python train.py --n_layer=15 --d_model=256 --n_head=8 --n_kv_head=8 --head_dim=32 --d_mlp=704 --vocab_size=6223 --activation="swiglu" --norm="rmsnorm" --norm_place="pre" --norm_eps=1e-05 --positions="rope" --rope_base=10000.0 --rope_fraction=1.0 --qk_norm=false --attn_scale=0.177 --bias="qkv" --tie_embeddings=false --parallel_block=false --init="uniform" --init_std_qkv=0.03 --init_std_o=0.00549 --init_std_up=0.03 --init_std_down=0.00331 --init_out_by_depth=true --optimizer="muon_variant" --lr=0.00808 --lr_mult_down=1.5 --beta1=0.95 --lr_head=0.00447 --warmup_steps=200 --schedule="wsd" --decay_fraction=0.295 --decay_shape="linear" --final_lr_fraction=0.0 --batch_tokens=32768 --seq_len=512 --doc_mask=true --train_tokens=266600000 --steps=8136 --dataset="wikipedia_en"
MLP neurons of a small language model. Each row is named by its layer, matrix (down: output weights) and neuron, and shows model dimensions 64-255. Each number is 500 + 40 x the weight over its row's rms, rounded and kept within 0 to 999. Numbers have three digits each. A neuron's up and down rows have the sign that makes its largest values positive.
Before each neuron's rows, "fires before" lists the tokens most often just after its 100 highest values on Wikipedia text that the model never trained on.

fires before: "and ", "in ", "on ", "(", "with ", "for "
L12.down364:532549554527498554539454466500523490551434528507554554431555530554497503527528506518479550543529486498520502544492492531456491510524511567442538480434466500468507550511511527460479498544513547505541516535424482448472491551451491469488527517456460499541510518472504503520568500536537490608535437543522569480484492439529431520541513502545542519537507500509479446545449492519437415529537550588501560568545510487524457587557473469533478476576498439529515515490419499471474501449462489486499466363582458492527524498529492589484465524560547529446541472551544452505496498556553475455

fires before: "the ", "his "
L4.down596:426478499482483464540465522457479461439465481447492503505482481505505488537538502424537563453471438494565510488540600458523490529534544497436559544512472548423479475542498462485467427437523456513481516545520446518454561496533453455452568456468455511547515406557423509490518595480527488490517421529473472471496453573521520571517443561545553463481467494552533469538504498479488477482479457407489468481478554556463530506519553521538457495511449485535485507506548472582534552464507510499530544431502462494502465549430515506514481519459536521537488512465474528492556466553439460445

fires before: "to ", "of ", "with ", "for "
L11.down507:522482450471499527488486503487541434507505533411472471442559544481480454493466545512484509526503520467474524542555523505558593555491518504529507503596495492539508464487452487602436485527518579483511474505503547466495522465512642554507486478500500478570539514555485482532433540493489495537567515570525431547488566485500482542519555471508491447534467542520463502551498541481490447464484491380496487487406529577550445436492470506550492496529479522510461474505550597441557496477463592532522478497506535537451510551480513480559475529524490472442492501524473463524504449472497431526

fires before: ". "
L12.down430:458532549532512570542434509549524455574459441514543478486507582534530539431545489533440506507506505519488501503567480525496503541456535524541535479512514472455500498578518527504491535485507631545451533502532561425477535522510458414478485528546520489481443451502539425497458482603494519483488537498542470502556510465514520530535572494523532515512563508569561461452506524529577519490514491465536584475508543554504522506399502475569489481426490461560494500531530494513511524498489505521578515495573506579504450521582509527470479472467463535400503492555470505459502452544511514496

fires before: "with ", "to ", "and ", "of "
L6.down181:595501522455499491481537550492516496477483496443371464408535541442528476561571507484475480529466516444472455524492515472503461487435509512480468490499511509475493448415471501578476563429506461531514433435496530516500510444540568542493500533482514552458505490487483461475526514470471563510584521439521549562493566499582433513546529477540473482500453515550499512483527579470520498515453415537477450476455516487492489416464548469492471486484465465500422471479589516465521584506458525498513442508521472513483546478550500402567490469476448482519553500500499519558486445546454548523

fires before: "0 ", "1 ", "1", "0", "2", "−"
L11.down138:565420466505537502576487504498519485476500482491505501472563497555465498495463511462516414496553509519536512488524544441548474497527476415436495473554551435503507553576419458500556435556489529481473515520488538501497554493546557549546457515474413538546526511542440502493462501517546464581490551557450514455521526482460521598511515493513547510519551584472501497460437576510539485438474490673539445453475470503519417519455539476469499442471488498502413504522488497537531469557491505452475467509515449491493524519530500461533524489456462493517452486612514488468512538527488548457

fires before: "the ", "a "
L10.down58:531480518540419484475515458573523461553531561556521498458525528524463509498447471495519536481480522537525464482575483551512490562549505496488479515441507576514482520550419513500475570519586526561584492536458452484518517553504426518576444439546553588524503450550442458445521506437525460427460449454492519511574538452539438490496465534496456470457452503529474520526450499536492491577512433434512485543540505411501476600470552491503506544562448542495548527533476521569491448472493542463487428466500487508490463465461508538461506497475491409484506546450493500513550563547536526543

fires before: "of ", "that "
L11.down223:501503440497488483421493508584453536517479545467448479546488448488475473554544444548447521583487494529515495538549545561487522430482513508529376480459555479417455456491602482558512476489575440538545498469478548507529497495503530468501507472481532513503509519467503478529472515548497458506536507453436502480474554486481419509503486528488570487460406467526518523535519564472540585558556465575511527457453492535439538546537496525536485498460492501429455489470521465524519554480518526485539534535496476527441552473460447464568538535505548463494559500498490414468525525460479529481

fires before: "to ", "ed ", "ed", "ing ", "from "
L9.down481:453556543490430565509481474533556458454530538504542516475525431490534477492506508476526515386492433470536473438490465483499510532486534507526488532457524599550440452470462503415478485570520474416401516490541513494496469439465493496480501487464509453506533510516552450480418556535491502465536517509512468577486470503440469570497538580612524578472459560494503457505496473557455496412451482682484485453551475479508527469472500533507452444480520551529470438470475495497534481478454494510591483480591514482448511518527444499524490489501457463536492510510503491571426533492518496512

fires before: "| ", " ", "of ", "4"
L3.down291:461442567549532479506512486470458519525561494530508561442443485560523539432509549559466450567558493509473529473533493453510440491479536476511526513569486538446506478480516440426560496491506512529496534529524516502508476489476516471538439498506509515489494467501459430525539521505555594457496517535586454474476502496528428436448613479507517495547477492488495457535482455516524564487452487560468446574427553536445519506550469417498484497506503475451410460491451513492446517516519467459538524554463456515545464474533468533547459479491524474529561468489499478453510537578531502493

fires before: ", ", ". ", ".", "are ", ": "
L11.down232:467483483466491453543483549460510470516504579504533505487453499484496502543492541548580589418511500478537543559485479510469462485580492501535524488525521526459558462541421474464498487505506476549534455502441497428481555473514529534549457519459506523535531527526430539485538552505527499569512570429521494544490478472551452587500597453492504521444509466547504473483460432449582515522505472516426588500574449495534490520477524520537507524521500451569486526551589479554413555564518469434470509458525483475463477450497499526487482554490526460486484415521519470523490484544524436527

fires before: "2", "3", "2 ", "3 "
L12.down222:562510504487470480492587479501490570493535488450510498549429487531520491480520588463474509445465485468469483472530523484534483555491535503529500446531502576476541521442578532545506538521519525518483455515466500494530558519475495527454544477533527450525471533435544453487555502477558492485493415402509569497523551508482535478443517510518477486471532477527504441482484514443506485408484489452475561511485531462520585498552431526490548518563564535431556470475529451490568578462519642464451489531454553548429544540539509566447527489511514531492547448480524504499456464437468496480

fires before: "and ", "| ", "("
L12.down516:531463553449531464555505547519463481422512471489475529482488589465473455468485497524537432490520509552524422521504537497524539533443489531477495437472462489505476555503490503517501477447501497443534470454546451510581464451467433447540497512472471504467480457486465466535567405527554539437558484477479522547503528542474595526461476506494537465529512508465495522478459503461548547468502430673503529474516479406467510493553495535497537517488490538513541484525478556476472480451548446541439409549524511489530466564453523511491440491423546561496523495457469512471439521496446495484

fires before: "of "
L10.down476:473513440553513506493501567478516526513476495596549438617499500445454479496498574505499508522475461464456487482531445472506431489496523424571496579593593514502522419386487520535491373454534438518502568479471490531511545494533540479458460406471539489452475484460528456505437503522510555507536487505500520493599492485513546530463449542516538468418513456498481507534511519500460574470519545577452576497505485494490458497487534474544467524547491504473522517489549430547538454415518558536461547444564473445440523555476466530489494470477424417472489457535462481538532509537461526506

fires before: "| ", "(", "|", "Stadium"
L10.down685:438553515518446507603455409522528501502550488490487464482522492539528479421491469522473457533485525542508582524526453549468575462476488462570568496498476520482506523435511532523487529557533459536557475457531535504477478489481515435554540555492445556471522462567483517480461451505492492492490498551492445484501433531518444480505534530479488568425490464480491583542503456507521438441493513763528531510496496473532470530482483498496498456458513531523447511489452520489484470446552499505516477557490444477518543487464451491498504532518572479467523523498465484500469530476525446434

fires before: "| ", "of ", "|---|---|---|---", "|---|---|---|---|---|---|", "|---|---|---|---|"
L6.down61:474494469436441514441507563493495457480497481551572543509507536444559450494504509430501473501484552582455510459501436494441526461524530520534496474457535546501513461492541442531528483537528527481557478469495522517482457472541488524475548553570496453488421515536489396528514551495502493471547575549557483415446603484537510502508567535564535519517531576496539492503430542578493601440457483578424487474552514500488525458503460499422553445501489471520545505546465520509444506503475493539486512485503506511477538450462454430496530514551486499510597457510395497465484502449531513469

fires before: "as ", "on ", "in ", "for ", "with ", "to "
L11.down55:422468510508546483483500494473523537502519540476526564508508514474461480536531480486449416494506520508488508505543537489463456513581546536429444550511580540492537605457481450442490528486441431465510489447409570458563415499428507545515478466443574522490533484512524492480510505465567475522494513493535456491481475528447497508508502550436478548521455487498496471538458528505499446536519497623526510526486499595480504527486498544516515522542472550542486505509488465475466494486483516571468492439523495501497539524551491488512439474531534508538518458488450472507474454461473470550

fires before: ", ", ". ", ".", "w", "on "
L12.down456:525454437461520490487562456510501444481490498473484491552460522473448517463518446474511542436480460604466496464512467482591469515416509483477438525431463481438492480524488483513508521443482556553539516472498605475443476495501438563479506456525511518571543536445489520503463572543544588453489495494486483527502508444550475473563519531519501496462491495488419454556489500465571461529501513465549534533484459453510542504455491563531522514516499464507480535539579455457508461507615457494535460446420541521488452554476469446595462485489448521508543492488499462528490509512468487539

fires before: "| ", "|---|---|"
L10.down702:455488491500488468488514564501469483489484464471533577460513503491494487485533507499495496450468489480505475442492431485516523450486514467552432486461522508514498496532586497515472538534478544528564422529578526437476546511515514524521507434461491530529538486514498477511490599498452428428466505536438527439473529482519515536446609527466499506552417501469504502492481512548469535468547517495483465489446533522450530439514521545527481475525504470513462509510544464532482394536570495557467504488456486472540430572534501528521488497476477493423435391452507584474483481518395533525

fires before: "- "
L11.down281:515467487557470501594385517523560431511503530579517492467476468552505492478528533563569432486496511458492464452520503424528492485544557469465521524412543498503476427555478526541502526472512460502503440485513506543534522539481534496468580531492494565521507495454488591468533487471542473491598495526511541501548444540486460514476506454531552471497471443482560513513501482480614485498427512579490536473569457423496485515493558502426538468475515442523522493457533521558516519504505515518559521503467543547529516502468552473527431487420488551465554504498484438480503534557501439497

fires before: "that ", "to ", "the ", "it "
L9.down632:502489482481504516448525491452522487544523506543436497543454593488438521546452614397468497429455512524480446483531545534524546524553494524553410501528494483517467516435586526451556547524521524515542459466526520507511502451526481515456472476470505513492526497484470496468517570562523443514504537490487503536531533478567388484519517504502544507539483446472526479440471512493471473463502460534500525448497493492518521527556517531515507506512554538492525468498519449416503516504452507527503493513523518484472497525410466425544629466538544454546559487577554473499484484433515495485

fires before: "s ", "s", "ed ", "ing ", " "
L10.down667:521473471488464446549515495421528439454549543494510464511473525446545448549516500498441436534562520495551540517447544415548512499452529493530557488507502440510416551472492444529479562570527529447499522392540526503557540507456478540537522543518486468559524487567470526495436478505490456449469441465514540526539466543474522429561462579460444456549524530554474514499540483540551585563499529612490526526517506511541548444493562499537411486511488439495489478489465572556548499506491511501511449453490526516447501538561517488449485538488554494479435531465488457498527539526389478535

fires before: ".", "-", "6", "7", "3"
L11.down27:473472526522513511514491531514527571523466581498518535484539517566470447449536536471526563531530496484603454455578504534496486460481490485449480423504443438527439466451459412477515498465507553463493440489463519458486573548561569438470480503526521443513489547505465569479513485453552510469473478572554420519528519474491533474538540503486470551546516486506486517584498504600540457538497446604564484493473471441441538466530532510527505503509532468487448511444503471529509484457490561461465502486547551483544527490529461500569495447460507507474497503478537555549484495435546516540

fires before: "| ", " ", "2"
L6.down206:537566465468460470554557493471469550523440541457534490496504459471502530455554512530560517557513515520498474425551529463522471542493547447562481459513556500489504456529495441523537514543533498464564509485592555490508485532531504556614521500487488466525527536437539522455522528404538401493467523484434492475487514533446546525542527517500452523482390562472457544464517490462529589440457506528469509455506508529427509382489515435547568512529481429489518542602471539559436486516519486429515530504460519549514518539569545533520469527469526487505529547578504498501535469454510487555

fires before: "the ", "his ", "1"
L4.down445:561477513472492517539553490505518503480466557560581584478475489484525554477492574540487511521484521508495578405451532521510511432474429473431494519489503487484492530637470545476470532523539510487461537481505489501553555520533514510493527548542473456477538466529569429517494460551425427489595544518557532520493470516499490536475562522505483498436509526492455462472529492488526436569479541525488516427481545550524506470550529486532518489477487498463544533579425495527491501528493455568457485488480501483466490528432437511587548545492442425571574445489488540427481525522474462489

fires before: "| ", "January ", "March ", "July ", "November "
L12.down109:554478457468495456422511499498460513509511537481469407500543500505538518522500507533459515481531464549524483455493542420477526506497472514418401558457463549518425513440503538565471458492559470469477489457454546525475502570469531482459488484509432559487496521578460534543519510546608524534509553570481540497476538516528515552509526491484480528540466501517542556466486505528438473444525525639500518446542523518496493464506443534513546498560474594484540500478518480480586511562477458451467519522517450439524496550543480560444477488408453534507483504540493574518491483537557546538

fires before: "of ", "and "
L9.down578:484555486499552464459442525535492578551542460483500477447536504533433512477527475492499476541507483446512501529538504489466476456464506554491455460531471476459515568488507392506488464535529447521603543479468514459533562500511554501456559418478545592525498508482536482478449477448483508494429490431554494456488529436460509462556456538526426531461545507551509518513385499532450535476496513550536524555511495493515465473572575442567494527498473536502473527420617476507504523540541539477504465522546551493524439539503524506465555567457453534549487486567541497436483485532525486459

fires before: "s ", "\n", "\n\n", ": ", "to ", "t "
L3.down562:437501431536504563538523523412555477491470366505453518428511564537544424496443494528500489524537520536495497557499485500509511474516481520462533434479544479563550519416438481561504572530533495430482503473499495505434437560432549482498544541531538426494461536493535482439513442468449460543578531430517433496515496472486514492469515487557402450461497523509463474543541461445485506450507519584538538526471537491436569477482518465520477455519504531532499549449484482543438554497525523511471518545516453524477502475453512511447476533486500488460527442406551552550466521530454441479

fires before: "\n", "\n\n", "000 ", "A", "000"
L4.down531:476459524533521462512506497518478519545508467483519496530553497491505528490470541492526497520546461464526613517440506495455468483534443495525510525530502578529468514366508507444561489495510465518531459481471520562479508495528487495459502552493476426509533512531388492521459445544501483454500535498449405520584472551498533572554547456555511490458515444523483461457527424432488479406528494586480506405452490488525505471455562505549520501476567494494585458497488580522472530597477515487486487586492465460426506509492499490520493480589435471508470517432546539528521503440505524529

fires before: "by ", "in ", "as ", "and ", "at "
L12.down703:446487502489531524491555492489476446470522521430517573477513532534481514522509476469500562459470484532554426510509481463472490438560573542434456556434533486547470494399497482526448449491521501533516459476522474438448466522569506417562520584482555551488588511571510458574498403531519471516494446435511462520473464520494474512527502565498493557472482477481487461541475510488481428498490502588577565484481513465418495551445445556506493453463499477571528443472507478467433491518453521416516488478543453513529516517551503569565482487488487517474506499502524523507483446524486473518

fires before: " ", "0 ", "22", "1 ", "73 "
L4.down569:556518438591517464481462515545579452500473498550516531499536458458476548514503439450438488508542503487486569473543453510514483517527496511493514511538496476484508450551428589543469463474531503514505521528493537444556534452497485546551559444575506527462483514541522597412563574557467509514485541473522442503535495442497538518506436531468551490536501446525559548515463481497437433358486534448497500456487478540565462484424498534443464516481527573480464531511495583479525517555420503473517491501504481524502477464515512517434491568533521468474514487514574480442516451549495581474

fires before: "the ", "; ", "a ", "his "
L10.down507:523430548458484535562575525450456445502509507529547562452507463520525484526422581528457545438438473520520536565489519527528500525535526471496525488451584497462512515521455551538535554492519536516538519506502524428388491481487494517510475559501528584479417466434499525488526526498432553473451471530477552513500508423473581504480485494469518532503408494586490464513543533461494529540500502481555466468476523502560492521420525469485505511486564493457561521544534493489520413507467539426491486472535462433539443525469492467507467499528479510446491486470493494425399469488507553504

fires before: "\n", "K", "y ", "D", "Queen "
L2.down179:547510418492512490593511458495534502517489447526495503483520568433465519579507554504493520510457499483440494524471457516507506504486438495464580431547477461503477497592480525441514502450563548499538564476538434514451459524474506517480468430518547432504504454471549509512512481452523489539444524463462560548537505498516459479445522563503602481564515504581522484468496495527510498568515437515546476534513466532560479531451473512518514462514503493468478512540480537578521486514567472517567576494483511548525486505473504452538476454488477567535525580523521512494572454508487419499

fires before: ". "
L11.down623:561535546435536488481449490477513527476490543553445468469555480539474534570499571528477510545471524545521472500428497536516541528452409489530434485419478523459462468410474464525502535484471554557484519512549515506527476548516488475472429464504487446510443532520461526523516459582522480508428529440493422480463495489548471547560521530507506487519547450433507502459492475533523506464465482491469473493495556460495525560541472496516490511435506487490521488580525449565558460438476511495519519548476518457504427542525470583493476468486452529476503462490482531474547459566441445430

fires before: "by ", "in ", "to ", "that ", "==", "with "
L2.down422:478545522568477509497485532567488404504513431460521546539592490582521496574523561467533550516491456408438539563513584476550538523538462566479543540486571546529494480429483494449538492530468464489481496501532464472497547451459503472529488498501436573544429516531531447490449512512558439503535484507557487536552488515499524488554479491468566558518422520459481492530466508482519490531443454458466503454501558572485460513459486440523484458516527547531555506467519478489470514551489531548456496442564433548452532537514494495576468477539494458528436518523492499507484526502467471456

fires before: "4 ", "0 ", "1 ", "7 ", "2 ", "3 "
L12.down381:479540418541471458525549534450515479512505563530517519494522492445471533492441501511501463459474563440416511474583471523549522565484480553551598528506436496508524488491563479488479490557521484527486500429544549522512473452514515450541561420526483454569448515509545572494537425493553475484522509519464489493497532499495453455528489521526552487490535507562422439452538518479550507507521475501470559487498502478429487437557497485508444411537485508451566531584577483472503542510463559492488526488434493512500500460498532501574524488508509481468481614521438500399502469444486477473

fires before: "- "
L2.down87:538438521491510507520441572512483543426444494417585574445479453509479512453466477539491492464429528492448442466371542462498487508520480528561553543523522420560449512377492463556493508543482518437530569486501480554515496470487515487507405484473575513499549435544487511471534580455493479488486514486598462427527507535485444493464477532512492477520503489561508565540490485526459551542543452577484517482446424521441487473493494430465430461514543538459555514560444521514428432541477438475495506564475540502510530492534504573551502531428497500463531523464521533541526489583551523507

fires before: "2", "2 ", ". ", "| ", "3 ", "3"
L11.down122:483546488543485486487485463492468500556494455452454455533530557434524460545491530465468560543514496485458548439516366528488469489535487426564551482529554524477457507459516550494473525510529542507485490525580445407507519502511468513462468491518459416597551554430508478485487490456480557491430500419511482541489455479489499450490474525493501468488585567470460465477439543428458555481486559545553526560440498515451525503488475465500521489471491466495492549525527511491412476479560537500573446446524531506501506468503557490443474474515488549500568448452533491509435484508448534479

fires before: "as ", "to ", "the ", "with ", "in ", "from "
L9.down22:548483472525451451473483533427436492522480461521565508468502489493551591466536553505493482503563508522567437540481534503471438435515489457465547514509522494544484497544566471479397457473550514531581462491516516547549387512439564487561518567550492480505553448508521493498461510535527521551506487513505487459486484500536491484489516511498442502544536506481570488541552464546497449486437406494533522457518556493536476543417566513496460473417470518595487453517442465507502552535604515424541490538451510454481503507531505501531486519543472533436476535511411542539570509504491497526

fires before: "in ", "of ", "from ", "with ", "at ", "to "
L9.down664:516539579491410541537500461539537504559518521471504547539471484490532512439526534471464503507486466452422553548456509478515453528466552545509463439559437531514452511558425464477504424573527530508565523507521530483534455478554519562497439403488534496430539513492498418453454463447494467468576483494491496454529480491468529574485456502488510445477489564587472533524616534445463523513515483499437540531557510501443487595501478500549431498497557443531525485504542476541487465523553541521472490442544480491393455511430444555513531453488471451511534484479479467524489514497407445511

fires before: ". ", "."
L11.down702:528503518467562545471472542502522445504519450507528451446495547432512558533507566475473459415451508472552554466463511572485491506473537529492440539550406461521417514625545419502497409472538497588557497399521498457475511447419442484520538449531470525512536494491454543460503486648537474512462460492528469601472472502489470521510486454535461534467493464525482419528516527488458497447505479618457499559556517526476464547421519531486488456552525558462492535494483483431465470494476528497494501513562564535514517423564508487547439468496501543482477455485564543451559522545496530524

fires before: "- ", "0", "120", "10", "5"
L2.down151:499502508432550513489466596555476505484480524577452523475440476544496505512582433490465465598437551448537476504500455458477482480523535522511524501449512458492513519367484489493509533471557487496569522469443533474463487502446518522472536539513541497476486509482486431515606532494520517501499495544542531491531493521477496504534538595543477427523451535503418504537507472491526544561525480627483510451524487523459475474485560477503398519475464481512556477507458511503499530567538496527547485493526445493508521396482474560477502489477480489478541474537487419434511459511537456486

fires before: ".", ",", "% ", ":", "th ", "–"
L2.down247:481475448501547472570473524486521490470431554478486495519453463546537421486517479508450490454474519430530539404480472516444585538479512506535485473479439531490511469437487482465506476555502470480509529510526532513442494479557501461600518484415503542531506428497466528420482487508488473524476436554551485452479487492529542471492520538464506453448502507490468530444536488510456491482529496466572533488501521489528516522606498511448440468518507493400458427453534507529536460535543463480548532500535490419492535484598542463541524522444521508462488480506545482492503431519453468569

fires before: "of ", "al"
L2.down175:534560502472533504476484559512495436574456502477456450531477478398530519493529460497483526580505494524466486478570479457463555465513520560574521490505489524539522437456539478537497510568514458590497501527478549491429557452492528424511511488529498468566513410464480437443477459510567543508526491531391494524465550533489530556490471502464535476525583574547518481468532557530500556481451568382512481445519470500546500502515465431536519566453572474422452572455518553502479540482469506526426496524548487456473499513487510510507584508532488614502501473494512464548480507501442425539

fires before: "the ", "his ", "World "
L2.down64:515510453557576502589558516511507430526432479502472470544528518516530553461562569470507520423621531474511471467514528578430505518510507526472430538463437479485506538366527523455496509522519464505522536463512483477546459560492436492470501414476487561479482508508506477503466473466504489495451460498502520555461425482596548523532488491510505496528516498586490532523481443524468516501480517618459536481560529490456462525467480515420557473454530492510496475556445449515519425448500442450539525518576549516537526468544478554545499527525463504550481508537415557506508489485473533519

fires before: ",", ".", "st ", "-", "nd "
L10.down496:480528494427538445461526491571509527469483534471493505446528487475547492483472499476440511491523533519441513535502507509543531526505514488513445481489515484476486438524436563462556546493504575499552575452450538522481527498496535435529494433509553526569589452494500492391441522521501489529505513480443480489474513465553545529508430460477518493480485480558514567509477478560530477464492467552498517441497408532548520498490460529518493514486494453446426518534465486412449480582543420536560441481468422422503468555509515478597505528485467507493528518402447539477480514544463526521

fires before: "\n", "the ", "\n\n"
L3.down63:511455499506523489497491479523423551488464488462466505524500484474473434435416474466506520422475468455564529476481578441464501475505477542538521531495483463472518547489465525515494527537485520455515501553474436452496549503498487532522483446415609513507545536463496537423457513554494550498484503446526427481482466500501491521486437503492489486498483506525402512448476519465460513524430498572465552453439490586417410544518536588567545453497471455490536429558459534482543486523508495467507557551483481510469459450512485518546528569484506519522589499535466495492499521497413434529

fires before: "| ", "==", "- "
L3.down602:480485563481472509512522551542489516461489493475497520555452549467507483483534535510522501497560489523496475440481461500470476460471537508497484503494576456542510469349461525536488497431495494477552530550531499485552504462502474511495485543508525506499453524484522526551486529527536497510504458517476492516533484469484484515451522454596548523520556492513469505502513545447488512485483537882502494501569503450475538492515547521486478524474537495511521519497499487506521485498516478484443526519474483485500485508506485532503519472547530527484487488533483524451545573488495513564

fires before: ", ", "to ", "s", "ence ", "a ", ": "
L2.down269:450439448482518535514577526547394490522503467511562492435438523468533510592522452493545546446488469524511497557548517502521502474481517508523624466524486552549468563441464488494432472548431510528536476514447452484471510470491501494398507615510554469542517455449540515527473477453488509530499547533480470499526428516466454509530496495436555539562469528421530492519498528469459458544530475545437554446458435421559523560454478494473496424504442516501465513470499490522518521529505536499525476490474486488519467502460511515446528548523414464495576453469551467459406551464439462514

fires before: "| ", "November ", "January ", "March ", "p"
L10.down243:476433539449567470542485485594510534454453464523489542532450434489523508530544479488463483513513478500500555529557462455450464465447455511493463534489478461473552499512527448520483418482508434487464486461424528476516496605504507458561509544484433495464515410507479490570546417537484543472517494444603526479499466566473568544507572507621447481532380539468491540438550464585494543430469458526509465539524525525497525510483443484456514584466487463453463477485577434561485537529471516461486513467531478472513500493452466512516446539463493528494487473472507589445454518507489508513

fires before: "the ", "with ", "a ", "tiv", "an "
L12.down348:528485455547441528486514540520455468468543438491468474477473462488403524504516540413504521462506473475516490440514522498466495577534490466512525487590542510473473499470489510506546513478460442466504487536459471499542494486470440545576465537491489487516520509504459544550522470494527486510561448515518562524487490528424486548503489454554472537527556508428503537543525488496493527557447478655502552506534489459486574536549514502536501490577524553471567464565447506497489493476529501452486507571476518505455526466437525463558461512555512449457437566441514540458498530530505537552

fires before: "- "
L11.down276:559562470526477500502492561528517482500551498480460462491497459511430533469543501517589506459550488504487466519507455415529459544554527431471456493475545476467545476511517508526465559522479380488492493545498478548542525493448570485486548499571525469582442509514556443493533487453552529479489460491562500488506475529476507467471501447505534492508477446492522481607482506546527500508493431597494526632520508481478509477462553480553446527503565582499463490537432542477592480555511548464542445418439465531491488554463543446498487508459443472485521534439511505527591525531553506501

fires before: "the ", "a ", "\""
L6.down352:477481506569463480568463484514491497486523508506470509469549525577533508566509439564491506421464502485485488520507560478514492492444504523564459474487584550578539504556437483426523501488477508450499516542528478538426470563477449533471480527509467503509448519440510471408500454488490512535467546393501448551466533461491443507553571461487500481571565581521407519497539477542534511509497603489513573440522454502485475512498522506522527522590503500529465533443526512533485528501430510427473550457504508475487466491567501503521506432462487444471434545520524451468511470494488520500

fires before: "the ", "it ", "this ", "her ", "him "
L9.down483:528530453569469479509535534490517427596466501482428475492516517504525563411477599469501463489504452575550499555559552490423433477493431568494538505478512518539539513468483481479535564455503480446478479561467438454539522545564502496445535521486435494549518513550477523451544467475475513458491486503468515453494460526496552549510478563493553473540501431457460507461449504510524435486469509525474565419491496493443584478464505553489509468495501516512446472527511540453515535488457386482523502467520562560413516591558502573476536499500587495544491442532485491465532552505518514466

fires before: "\n", "\n\n"
L10.down282:515529539417489567494439541481503467490559521600528497496473474518513481534465504502416527511462498453414538456457541448456554425487556522461554490490520529492513488481498523466504452497543492507512469515555520426468508488522517454464550500486539426520449428503530542475493524428511472495526501515513472526486474494519450492486493541514543472457440454563557488525470546509501419501557377505510486536501504470509593501502543504515476527529528479549432508501452452476472519546492510465582508525516564482404505403464528473472492532526481504458579467456508539511497476498472460479

fires before: ",", ".", ":"
L9.down427:510475498474527450437478555504554496548571523520565560522477485477454503519500491464537535544557501475469506468513532491519479473559478468491494478412514522504520540517519482457531497509566554476513522460514495450541537507549488490498525541500524420483514485452509505408457556511526512505495518474561424472575568491526585470449506486491533434426531505496470599504488523608544450513457502533491562524515411429463540501503484497505494566479459535475519514472466540486467432475531436483455478510538464520585480481591488509502539534485534492457486500504552519423528556499432520477

fires before: "in ", "by ", "to ", "from ", "with ", "and "
L12.down557:546534531493552547511507511503490542513490525484535424477520490491524564457505438449487512506506508486466502584584512494481451469556540565436427501475519453550570470477488492500569631472519472463562514501471519543524441510448563496455568504522511457463540514481519492524454494518488515574487541508526481539538450492498454542508481506520453535532491473536559535522488463552471518504460516488481581448457512491506473575519487561489535551453508430508517509493475482409478502527486504489506516503519575444511509511504451491523540500520523446557559455502490546537550481490555442467

fires before: "- ", "\n", "| "
L4.down388:530514490435469463500543535561498540501575498503469442505544542519560484492474491587547503522404525518493501475459488509463490523512504481499533485511524549472481498417503456585488500535531538543531523422507463487525422464442506411518546525468487519559459533549445478500531486488501492544503384475459483522538558495435491438535462480511517474485470511515561501452528519493435497560553516682510489408529498539446485451561494516515465474509506524496502478549454485482497467512516494456505442524529548495477467443525502542446509555464435532508508552452493464458562462504481501527

fires before: ", ", ". ", "ich", "ow", "self"
L2.down350:514473556468489508546497552521585479542468532538517490456525539448499538483551511467476509426540441524469490469548471464540452523447407519564441517530515462480576478523566468543524590486482497409465528506506464488406516467497477465463440519507469531533458540522454517486538482509513540509481455551484510549494459503448552550468531481531487485506493528435521514447534491510419447460580455428472445563503501513508465490487537510520515455444448410451493501497462495451546544546509508492454466538488573553508519448475483458530469454464431500452484480518569455518505537495513476477